python train.py --rope_fraction=0.25 --init_std_o=0.0295 --learning_rate=0.012 --schedule="wsd" --train_tokens=584000000
MLP neurons of a small language model. Each row is named by its layer, matrix (up: input weights) and neuron, and shows model dimensions 64-127. Each number is 200 + 40 x the weight over its row's rms, rounded and kept within 0 to 999.
Before each neuron's rows, "fires on" lists the tokens most often at its 100 highest values on Wikipedia text that the model never trained on.

fires on: "as", "in", "a", "end", "i"
L4.up688,144,173,240,140,154,162,187,219,293,269,179,294,197,175,222,232,202,156,213,200,219,218,155,193,214,179,226,167,241,182,259,212,147,169,225,179,158,234,238,211,142,271,281,158,251,170,145,181,224,220,149,195,266,204,256,175,226,286,184,198,184,202,184,272

fires on: "ot", "er", "re", "r", "is", "it"
L6.up110,216,217,211,170,205,184,186,199,243,221,246,199,202,213,227,242,152,281,187,276,202,195,187,210,170,249,185,227,215,235,186,155,236,145,214,196,195,190,130,229,267,150,140,253,192,206,210,207,162,152,154,187,201,165,153,215,209,147,199,205,161,228,157,181

fires on: " M", "i", "m", "a", "ac", "p"
L9.up1239,112,185,185,193,227,201,221,179,259,203,189,242,245,233,230,215,265,148,239,144,179,216,209,235,259,204,202,189,118,228,234,182,191,205,166,233,279,196,191,78,233,236,208,176,173,161,185,163,299,243,202,143,212,194,148,247,246,173,244,176,311,274,240,173

fires on: "ac", "-", "it", "riend", " gu", "o"
L7.up195,201,178,188,172,208,187,197,211,159,142,173,120,210,171,179,200,159,248,172,227,185,238,238,151,213,201,187,209,143,155,180,143,235,167,251,242,222,242,236,204,223,174,214,194,168,212,157,179,241,225,175,281,151,220,157,145,185,211,192,151,201,198,303,124

fires on: "et", "ic", "a", "i"
L7.up1165,134,206,228,198,242,216,211,237,230,212,129,150,194,306,232,158,177,254,176,164,186,215,175,178,286,188,261,177,217,222,114,196,214,197,238,285,259,201,116,133,164,278,224,162,172,67,155,223,248,191,172,189,181,278,184,173,216,173,184,133,272,208,198,167

fires on: "a", "i", "il", "gin", "an"
L4.up952,160,151,220,226,172,191,168,228,227,203,237,245,194,143,236,270,249,247,221,166,153,195,179,172,194,154,173,182,239,159,165,123,225,250,112,157,184,241,227,241,222,184,179,146,172,239,171,243,220,242,195,270,338,262,191,221,187,178,225,236,166,126,251,240

fires on: " |", " (", "m"
L9.up424,231,267,190,185,167,161,275,174,199,190,281,233,161,189,233,164,233,210,152,112,241,159,188,207,215,161,230,144,217,207,207,176,207,191,211,233,182,264,183,249,227,175,178,153,200,197,175,177,179,202,224,230,182,195,188,227,239,172,186,113,202,112,173,176

fires on: "at", "m", "s", "el", "'", "l"
L6.up1208,224,154,271,136,195,242,220,159,203,196,298,270,191,167,192,172,258,232,195,244,158,184,175,205,187,151,194,245,245,183,247,161,189,161,202,206,202,229,188,194,162,230,326,189,206,173,194,207,111,185,263,177,234,157,233,219,173,297,182,250,132,235,237,170

fires on: "en", "raw", "in", "7", "on", "ine"
L4.up1043,258,255,177,236,195,177,260,193,194,178,172,252,127,160,201,239,159,159,170,236,198,168,275,212,247,154,201,117,187,77,208,195,206,255,190,222,257,191,199,185,204,206,128,249,183,236,113,180,265,160,194,172,179,172,178,209,294,184,212,157,205,240,170,247

fires on: "old", "un", "erg", "v", "m", "rib"
L4.up117,188,142,218,153,229,185,174,231,230,181,231,190,178,202,210,308,182,189,181,221,210,218,221,235,230,176,250,207,241,207,172,161,158,235,109,198,165,225,205,133,245,133,194,164,296,309,260,156,234,218,109,216,221,211,154,141,242,163,230,218,171,156,233,241

fires on: "od", "el", "m", "sh", "in", "and"
L4.up460,176,132,219,116,164,189,232,139,219,138,226,259,157,169,178,236,254,173,181,186,171,245,216,209,196,135,256,182,283,177,166,167,219,229,213,192,255,236,195,216,162,242,264,210,189,214,246,191,243,221,161,178,205,176,199,195,230,193,218,244,216,189,194,219

fires on: " h", " F", " ", "f", "leg", "iv"
L9.up243,180,214,167,160,159,266,256,243,190,167,203,156,241,248,206,203,198,179,233,220,237,273,168,173,173,220,189,146,163,234,220,245,204,210,215,302,244,210,156,178,208,219,210,206,214,201,215,226,156,229,235,191,260,208,147,218,135,168,170,181,126,193,234,114

fires on: " |", "u", "a", "e"
L9.up1113,172,181,144,142,271,167,282,230,260,207,255,225,212,168,190,154,209,210,188,195,174,219,216,257,268,115,153,158,153,216,198,119,210,161,264,160,193,237,249,249,267,109,196,252,240,281,238,177,244,166,244,218,213,148,236,183,195,149,187,190,267,140,157,153

fires on: "or", "her", "id", "ers", " player"
L4.up636,214,174,190,154,206,222,182,218,255,180,241,152,187,263,183,240,243,195,162,274,250,269,151,216,200,189,163,164,150,189,165,202,263,159,162,206,150,219,194,194,231,178,130,171,114,249,221,281,185,192,174,154,158,88,130,184,167,284,226,135,246,192,251,146

fires on: "i", "as", "ur", " V"
L9.up618,183,158,138,233,209,193,193,188,214,238,231,254,263,252,202,201,154,157,175,213,188,234,139,181,217,257,234,211,159,216,195,200,175,127,254,263,239,170,276,235,143,241,252,211,212,159,215,210,181,226,197,186,244,176,253,228,225,197,139,202,192,181,214,220

fires on: "er", "t", "ron", "her", "ith", "ster"
L4.up494,217,210,192,207,191,191,248,130,164,127,212,150,182,191,184,195,219,224,210,187,236,234,203,192,229,216,176,184,192,188,166,173,179,231,272,185,209,197,173,156,239,125,245,109,186,177,262,171,224,240,147,266,245,222,230,272,119,131,227,157,213,159,168,267

fires on: "ot", "ac", "it", "ang", "amil", "C"
L4.up376,251,180,187,183,190,188,153,255,189,178,170,197,229,223,244,249,122,264,128,201,192,167,169,191,256,143,145,212,246,145,226,151,230,125,152,170,249,228,183,224,209,128,204,190,173,212,220,201,211,209,146,212,153,194,235,217,254,196,180,176,195,202,183,132